From a checkpoint of a small transformer trained on Wikipedia: 8 heads of 96, a variant of Muon for these matrices.
MLP neurons of a small language model. Each row is named by its layer, matrix (down: output weights) and neuron, and shows model dimensions 128-383. Each number is 500 + 50 x the weight over its row's rms, rounded and kept within 0 to 999. Numbers have three digits each.
After each neuron's rows, "fires before" lists the tokens most often just after its 100 highest values on Wikipedia text that the model never trained on.

L6.down849:444511532549491550461459420435456442538459562428473473484628475509518423496495542555312552539502469555485477468472509496434450448438485458392505527559459496450405519529397525566504579519389467569448439566525505471443464495572494424486523487444558513502488522393516529453445533470473541545463537419480465516523528518468394526576490580483439542475511453536507398467460418486485524530451506504533498432425464502485528471504551478505503494485576501462430422439428595498519515478563437501576472543514517518567584522524496493512476474502520469473552533572430587485520596505488559507577428530439516528449446456548484522490595521380530546467564474447475503471528499525509513457565412495615408597535467457489498454527481438500536542570561516549517530597571617536494410470540583
fires before: "0", "1", "4", "8", "5", "2"

L6.down1677:471442415481427459494385470531525454525433526467464346552480472485508397479390528567402490570533547424493472514532412555507475434532623461525499477510478596555474497550433496474492480447510573505549502521540424484485407472460564379495526462505567580457558575439456491550508453456501531551568582515493494412469554567503517537503495503464392408472501496505467608490519537458567562501520489419435487498494541573475495492513485503481547454510476478548516546400468484498506523392553590421483544526416562499520416480509514477486439510526535561458483513495435522495521487515415627481497489437536454537609546537522517479454519417462465552447473411491494533472517500520459483461510409482495479626609465453520476460478451461541501508508526536499507557518508531512543502488582457
fires before: " |", " \"", ")", "."

L6.down871:526554514557450529613538474551576491479467456528567508436557525473509553475507462570522530439471451563579567573562475446541438496482509370459494488460528527574494555512463544517509470533506458492534531522368549444554591508503449548555551491582560434484452555454545421464415462513498443596467513498512580583379443506495527462374462592509557411512585508556537476525423507547469489463547482558511467504414536458564493522439393469446419564365526526481423407568502469465469538466542525481497544554545517509477617553443550476504445527492494453426553459590555521474471560439523516459489537561523530478443479495592513560473496438357436429477465487540564474485447566510460497491474554543480410511424440475461491557486429450568513467551432568501499544513511499460498616512463532
fires before: "0", "8", "5", "-", "1", "4"

L6.down2463:506582433425584505492551484507542481501486537535430481545497536513453464533543481504532530373501512425492492501472435488551528503472480347500468612531487470400525551467544472554556557496544495446480437468539478527569485502528483480496432484563405486527568494574500496491503601646542523532472530584483531581471549488458526465526528499501486471480581518472452523434480470570494454488495472497470462471479503424456515496524536556489626530523452527474469498473470524472459525443510543474520508505486514507511506509530492495384429442506436517620449482513536465528448468384617430463467444520521485458498532468485497505475532510448572505527466608427446520493581517582523533409519556429577474550505489509487450434484571418571543515536514475460531536496501541596645484545557511
fires before: ".", "4", "1", "9", "0", "3"

L6.down2594:445509541556579487474444520410483461442484495472386491476592555460508416403550435521661460476417450469434511509517526513510532519534517514559437546527452550509511498558569514524465512492448516522475525561466543448510578411526510561497561471505650350492510529476524526510408503524512486582409500395520550581462409453483559522475468453506552527552579533486510362494414561582532508550490496468374576523476546487479514471481509563612492483534541501437523557479461401516459397525559529466404456514510523468463490441500559466477515513548484488530527522483454502552491525482524515538551489500416541504491514545608553439446466544501479544399455487547476491458550464497407515490526484518509557438506495539488444530492581458557523462539572495575500526490526511399483439493439491
fires before: "-", "\n", " "

L6.down1325:568416509501573437494500418509611550458527514574403502466479483521519574440456497543532469436512468432516595539516528527454557536531444508563487479480531490534472491489463506507512472442504482565463500507493469548546452488551478519478482526484485468530512512482437506488586462523523502534494421480422588581481503515529506479486411395466526557477508533468437522476426500504470447498450550535451452538509424538447522454463473563566472361503556414487512563555490468506544555493579468471535429492434529509432470381541473493453452483472444492408601412505474494491573398477560493502492548531579548510550542565509491466496525422482502417511531501450612474519506539538404487367552525450504547516527574439485598532574463504599560580558382517470462531468439520521482504374468517
fires before: ".", "\n", " |"

L6.down235:503556439537500510498502427574432397461446385518519464560426391483558531477520483588490481569500453384490477531433546513546532485593562549496461430448595496520482533446547544545453588485506533572563593506496497507478447447411523538601510520510406505515505563426504517421491480490454513523440423437500517488552477503553560456487531480467452468390501487489575406513511597470534463581467451494494411465514353391458460530440481618564570497520520532495497522508552454402619546461530527459572375528574502424553578481486589502500530498546522493437487495448578581466484445489502453610517471482519557436520484482537540521485498441553469547517501479422518390550468427444571487471450551459491560595501575506482530534564549486506551555429574531473453488458551497566498496486561497
fires before: "0", "|", "3", "8", "5"

L6.down996:486575569553571570563424463501606479467461508520416516520556566442385549557474512426515471472448506600469519480502399505484524574549491480451385490577548489511517527482490543616506514497436491476483549559586438438474501384400548541558517410449457518484425542455560469515539508485461524579441563480529404500492418474481486425463502473540578484483486510507528534497487573499596507558450470436485478469536490460526452534404542521449572518424443427555500528495382504494509513490487470639491500527594406481462461473459511430501529520484486571514464523506518534420481383516469433481547525414473527440460451542510513454495490499515459433492466570577608420496482472568434518534518553440475483537444464399473516432412513511460471477416564503506450573516506523541497611519525505
fires before: "0", ".", "5", "7"

L6.down1225:370534504500517510427523550551574454459441498538453525519480513555434580425465508426500470506511530417445486495465459538495539566579463517491365498481434504572468466450439409545549467426440482381456478484474396576498550550527456460566650494617483516455545526499465561554565552431534499554594543496550474541535499529548498567507489641466467497518453438478599514506473457496458594546505533511552401501498481558445487459561466517521516476461535519537412401440488495417361517588522402455475537455524499410507490446501497595549515550502532553526502517479397514543570524522432549496554417512581492556385490535386485397564530521457515477576493504514434496417497524453485546568550582519538521489560417422471526417497528517499438520498492557543523461466461570459458549497526501
fires before: " It", " Got", " been", " a", " not"

L6.down1171:547504457514496453520435490432582417499486591521449629410550430487507494502522469520512463417491445563485512476615476517469471505473474477503487469475479484510506505437488525543540482533542452545404527443582464638446455424464537520557553447527446555514458416567477536576471482544441521508493521469470468471509474551547586528508528580498500516375562475526499417492509431450453473509424530488461489418520591523504494544420593502612551601423564439426501520479531471539469496514661616544523490459501582486423497543483447495484534522467554496460495445470412462491530464378518647505514465514454516560379543362462479526481483504460516547486535453540551427459445468469480537401514540546516497567482505563512371556531534517495481420450483440512457494479490491481438505547524450
fires before: " be", " have", " not"

L6.down1893:464573468411522475440436463490544448463430529444423471505551478485482575521526469532514426552515609437492484543414425465545425463523522560465538541492502493471551557449495494520450553526443560502492485490477435605463547532638471546461583495374518490513581565559575462559425570525556431395432454537469508483455503643543485506396476494600419508517486439588484509477508597503454418474502460495528489548572346421522543534515488478510395488479462560425515565613553635545437512475435542546512468562485597524499514418414427536480520526524415541466549476511548460449499536494490449465500606497536501498471496455466500548449475409587482382563587539551405467573405530449582579480574587531509397560505529544531381460507526476483542472404484501496387510506467507426530553481456498
fires before: "1", "2", "3", "4", "5"

L6.down917:557499481448474516480477500417462554443522472505400476498556568458498499459466603494445450431469517541538426495577529511488377504520522571522422503591509512449546552380553374559508543490540447483505488488466427531540531515509499561624447504456513498497559470525555536540545561422503427511555472522478483428554480476453454568478441451506478455520512532470515472460525488585513441512510455527473506482527515551525550477519513470529410469483515507474438552412511476510467449488461568559498498564455520512581556562530464487490497598517466437559496512525532498465554589461577485499598512568434482482515529602568528501616586496475485477506456560545558516439541544501543561434544524470585557431588427425447542446568468515570488528408556562493502531522492523559522506504581495
fires before: ".", ".,"

L6.down148:537507521535527478505442531495601462523581488516410591514406456526489445447460522453497519498515519437516482479462495476544594466512464502538641550507485659467467520550487488392457580440447461450495550418572426467456554474408533468492558508399503540463441497470520573431524504442424422490521582510545579510585488508426454564561461438541609437415553462508415460582455573465540458521517547507480493424442499470478498525526412554410569425546559408417440478533479481694451463503446515524573556497473527525546541454514476472465478457503510569533457481540464484434517555565564471379473496526481450460518393545492443514523441509426548501403516493510520607492481482538527548468588505447655423503478481485416592506497562472445439488535354475410540513484486477535544539408458555
fires before: " by", " in", " to", " as"

L6.down2008:541508504460535471476486427471427520588542435439439380453525559490567461524475567484483409564456573487387523584575565505469558484404543510481501454371411409522472481516542513529621496547503474484405524438499567511466470440540468436533425539507480531584588539502440543506508574505451546501510498438568547494529470361480587509542505490528522448547551458426509516467515559464556555499494488491576483466482496509440492561462508561525525550558564540448556493499474437462527521555517578572506544444463481461458484492528562515515474509508646521445490481457443521533486532542511420474377558528483572469517496619583489428456460527481473508502507410513505591534517567515566555584521555474451514526510471435486563450556512515559478533478491509571433531519557440551557609565565456
fires before: "1", "0", "2"

L6.down800:561467476504498486395457444515472479499552550503501525513451454496496546515422491451544516558490512506489471510524501407543477420485500532527509584507467497495556525478518524523513516552544451569497423522612483441503491445545522548464439503531457484425490477511490543437532493535445457441502535609445466461407457457488435567503520527496466471440525493530440531480551549514413435564480547534466431505562430468533593540482467512564472513497514506462529519415541554367362556460501458429461583595521458521589497529555536512470513533554470502499483512528488520421551559484527504563542413400528503447479533575460478506492533547562481500506469388517499556485541467526515457523464477402512490463476480494466654427471484395484475537550573504466474551487422594433480543483476501
fires before: ".", " \"", ".,"

L6.down1713:538427577404495436514467623406641439472534451540487426516518455480521508606489381519536471474444476506513393571514512538424474467496374524497517453516427513537465515548526436448527429547451507470527472529524467531490459648555502541496594457433465500488484550510395494438562490540451603451530525351532595530520507519484493485421461566476476506440498604471561563479563519528555549408556552435475489439504418528405507470456525460522517487414542500495519483473527571464384492456510430625535527588483485470475509408475405525390453462558464466508509435523557458502492469471435570468501518512539422459436571443443511490479499466509526594523506486553494523547495526531469538468444490454528472521451488467480532453507459459560472524537543469530550583510431498585514502422507397
fires before: "0", "2"

L6.down1639:550445557566580539417616607486420537555453468468536500478549476498502482501507522577485476436594494529452492464470516657471461486487466540341532489518517495518536512446544411503460478460513555547481501530579529600528558551456444469422589476555514392576521577555582491453389478499461485450481544515587569452504582518403508522505472519435438527411543551597542534603515544576412521445410574417430494448403446534501533577450488452498462567370545451445453531480468493418511440448538521497481473480597457472554480581490529509518494509457481516520493474459554670527536485433547482457510523578458485532503459529496527543548588539471487429559486485437439459574552595460508460483471501500508454525558561509387507470512603435489513502466505508531555523428416503585486580495550452
fires before: "|", "|---|---|---|---|---|", "ros", " |"

L6.down140:410483532556564487510518541506479492546386511495480399482509525418608439501510562488448477599492494483479449487515520469497528537610521502492556491546438486524555375483411431530433615470562482530437544557461456551553490604519504536523525546465506459572487514585447411517500516541412557525482554481552477642497504439544397454527519466554516531430435467512554568449451375434535478530483554412546612478430546562548528569472405514469467432448581491491478407508455530591537558452467469501494557497499558441454589508497496399507449484512502490435504520542423526557583544535500488489540547463507483444530478446542591482481423501433512502526475482575506585602457430514535428454544492485543535517420471528402441479443489452421517574420469542571566516545509468485380498541533513
fires before: "0", "7", "4", "6", "9", "8"

L6.down799:486525545566525501526534436464499545496438553510535655502494495519449473472547521496537574505471501558500506558550552515429553437501489522421437445514503418498502545577460486535517431481511504352434415564485491533484471558548494466459459579471458506541523492538472468549529487500445521552564500452539496496502457491491412512513499451450443566428441557575519443513584443393477505604463493414440478498436501549469506595604499458555560451459392568505466496487549599457492502484436476503451529406463455445586428508509486491497422523487486483376489556523552465466545494500552495505512541507452483520505557486511516524486444517469522537537514489566559421504440554406538642578419452513507521561430534475489572521385549511416483538527471512590480495521543556483528561591558527
fires before: "\"", "\",", " ===", "====", "]"

L6.down478:493612554467539504552524514492392514620559487594460506502439527456510538564415565472434531527531418524456506546500528439461450657499477441480538478507506410419536474474449440516587498468496468468543501558533527527474578430458552406449515486435537521388586509545499483446427442390582526493490594506430519497519487419424507451458557473505441463504450564514495470491533387508521530534460572442452443498476513530471560507469430428451503388467461529507443482489584493562543593560490532553473503560549483487551493428421476549518456558469530541569524418534429518478540582499463573482504486496531427543520471519588363431479488569444572552534530503578439485516529528493504560497550527528530395473481364415470523411416522486516480490499507531522453458533496485524500515495513511
fires before: "0", " to", " of"

L6.down674:516540558586500407437424476527481533546510497479430486517433442452590553495505472540438505483519620598503537510554464406444406515534506582477524549605508537581470439545521485569494484555542440515505486582424499431543556568391479481503525481407475597528552529514539462468438597458589529431567532444462561524553429430457441506556434534517512424490542402537505575463450544557582563485431517510481463474518440514446600501443538520568473594486400521502487488411533538407473466587455578580454471434561523473522439584535540495514438481550459496501513495399590485505526478537441467534527489503494543478512530456523478548613463515532406517502492493467453458515477455525470563473463511587442487531417453585394466447447554559538411623479547479403516507530408417638492589416518429
fires before: "0", ":"

L6.down659:587501477505467531504532440479520491611441551437446517473454525567513458531498557440428592548500519511571563443488460549611478530554659496447494412495497537405536404544517550497529389495533565488536534520415587474433506490470513544579468478421428502546522555530493473497553444489462444536521449476485559558491549573536414499465495511530522465521494539485396538526503568456498446489558625486467476467472426584468481460520497549504486600505426487523501558504510557475519470549500495609443501566487482502573508506484533501572450553501584385480531458417510518466573429517605472541473482465456568536526551508522529531576538515385584490477466469437433560480428554395542501617427412421588530452526543502509482515517510568487496430585487552609497552551497485528438500466421416
fires before: " of", " and"

L6.down2416:465451531404507555488453422593465558541395509554538481617573566535438533512553553547532490510561484525531525488451514446519439496520546554539557569510440471515527501494511533511425515478522459508468567547531541412420345498505544496541624559531489581521572476467532429530419488501465503457467455454650480492565487545553530516490512522574529496459472482455483529437550531460470575494398641591447452525483523519528531524529502428489452486419474488435526555484489466443306509573515412520518512514483528498493455444488411512459449478473495522495483420449455593468544439516459568471511501520435468516550475386485495591494415546533453493490486441433543477580504452558431534512532569392563551524480582528478490450418450512429625472524509536562457589561440403492433549452542484
fires before: " |", "0", "."

L6.down2410:626553455492491509542561548432489519501511518413484496471552567617509385462505535603485519460586466604513466533495465418534548543464629408408549455490480472591495464540528477482578439508531516476510523475478445602571450422532464536511543496569453505569550587427433544430525516438567512373496471523540506474473556503489422563498533539420463469500552486440487577453487532592417489463518456521356536475555492584633521518429449434475514441503569483475505548507520501557422435484469395520576466490531445406419536572459461439541509448579581473618452464498474446509521581502416477447578445481570607505506410559547511468514569431452497467405583469514516418516540432524464460542552538518508563565500407524492526570546562502521463487486484519540590616488541515499521506523556521
fires before: "3", "1", "0", "4", "6", "2"

L6.down584:512543467534541473462531516547481571579552486498423536502536532470567492475510462523455542596592534533565502528642504484464490449565530446518473522532489453469538568557497489566560543539515558559451559478516424529460434465528487485458580511434453513448480467605460454493464544532602529489565544468467513501506534560557433493491393604439555505613550482462466542495511476481506440477491500502506485550415491524508502475579425561602481513527528560420394554533535538531559522528601539476524418391486487425508415441500540482472416519423461480433493492533492503532431525430495461536552527611557504596443563496509511457488555551443577444608498543486476552535580593569490458505509565555533525474475500480516463553535536501510534518618565454369467454394476499528439535474495376
fires before: "\n", "-", "|"

L6.down498:519511499564602453576521481446559471499425468413487465477474555498589514511558479604595403490444511420477554567471515517439526472466531458466477555471488510438499538467502478498476473452441501590506465451424459542556542587522521484519420466405524519493506487518448508522529555457514563558543437415457562478455422565593575511439522511464517485483535458508474474520450466476498547523571480471486438503474368515542447465508448529479377475476513456535473456553451491568485564421563418465475499504524584540452568571438544496460522502536459481457477440559385432452539522541458548506456516508576475481442515497463504498440496456474383524451503495521480549491478494513524490550485540371511528465509518376464526428504483446648660547561534542505532597544527501401480572485439477
fires before: "2", "1"

L6.down2033:491536536495540520425376441566503528539543483446487504503489507406448423556439547399442540542440493449547545524470502526532534499563477552509585472533544576489530424559541456510497463539514442350489483421547420414666456456541545497484431480474453547497545364413504475446429479482490548587535487367484499525395458457471494443483494506516564488587499522505488467554473518489450618524548452508436495507450511455504462490411509549600482517516523587620460426483532454543497527530526521470485464483498528588441462609485463545452450493418513496539420473546412586567526500397483476466470442534449464442554497556578457534590432525479422463421499505491437504431478504578550526530450521476563555498539561490458443498524543543534469470508470503518476483481415447559520517544533605
fires before: "9", "8"

L6.down2186:514429551422525504521497549447572503477484645462508592508530485451340527445512486488612446458514517443581529430574563393492500438527519480496475514445520419510478499451490369421466519417452425495473426494479454528433525472402455426518467482519385449500476513549507553538415455595461472486487566395416551454495464444448437503478610406489511602535503446584539510445401494518523560453509602518570433580571469549479507495515549512560488513497517485551450524465534482440424521440499562538557500491430516565432416538513541454478434525520527480479514532520539640541527440500620445410496436561518562546472590515491559549561572484536451537522541591552527491501460489545461458485486536470484464504542513491552536546527474537538510475563522510475432582456462448557486637567477476
fires before: "0", "5", "3", "4", "1", "2"

L6.down319:418599378502496520639470556495537421465492476537434511469393531559504529572504537408562435493447525595517508563571527502585544518500423417564582513418554533491430495480502488330480488499551459470503539477544583560497519536470378575525580404433458592453527505561474447570560534537485542539510557434552540512572466540493576526509390460516516447493460481524499500463522556503508465560459474448523452520377510494485486447521470447590520480415560435478566640455572500577511511472493563474585496530558512590479479552514483498463527489529434565446513514464565464559544487424538442392507515478552478526518533528488530422620544535484526522593485474516430502462479503504532486514510517398504480452539427584528595430548508560614424504467545491617405570530502511537603512442430455
fires before: "\n", " a", " and"

L6.down1873:499500506472490533530568522551464437554496557485471516510451497514535410553456483531454596531480479469506443500492555468480543499501529480519610459496461396496507482511482495494550550529550465534409514521547521537498518490532483561432467562405493494443516580467510510502478521480589500506458565472483524494495448561435576411515513485469490558495475457518519436542453473455447555406541447491523523548473432446539498541513557519480524528511546447459409475576472506461571550499490546463493465472433503515508555482472503505540612591543405571467562400459445553541553494539513476498560515480530432507483458484479601538603449489640528452480553455488514495539503477438513534411463427528465425460530568526501494440422471502567455500489522459610476471586465474404617471460503549
fires before: "0", "s"

L6.down2596:465482470523587519462419483455522539487487563393517556511481501423481531533557453524484485440407443519467447529522493459450459480444529580517479404507582486586542496540404509488546470550504554513465463405547496503524474496526513472486459504479491451483502568569489582442598528471581532591513456396415556482505487531558518491562574510547512554493430376461442449507486530557516521486541538475539507518518468538498582550489545548471452493577470485465465534509435425477504502502432522467538479485539433538513495486463411463466477508507513529541491467493534602479410583516479448578457444546412433443535508479559517477424474551538527579554490522447579469505443477602494431557516498555467456498399579461487545470489527423535531632658459564482452474521562504476463487585470521
fires before: "9", "2", "8"

L6.down1009:445538510534618565554523447498523504495480552453467489545446564522485490530453505592457496447488456419461550533448528522466548487510463473530492431471465515450551512503497581468430560445542557457556585488456461482459489563524541407506494557495546475524443511511486545453521535559483344561518481530454453549488516455464493468506450482531440441498470477504550442476502538415480541543452378503542514452374546515520525612528560475464529513572480468484483374479458452556519439455487430562523496480495520528532541608461488469522533457492533499476530517477468580473474512491664432570578453447569508527497502613475527509576415420491494480427525510466560460580484529555454588550581500413536520456594564559484490483534524469512416548420597425442477480426487477458428415516511498
fires before: "0", "8"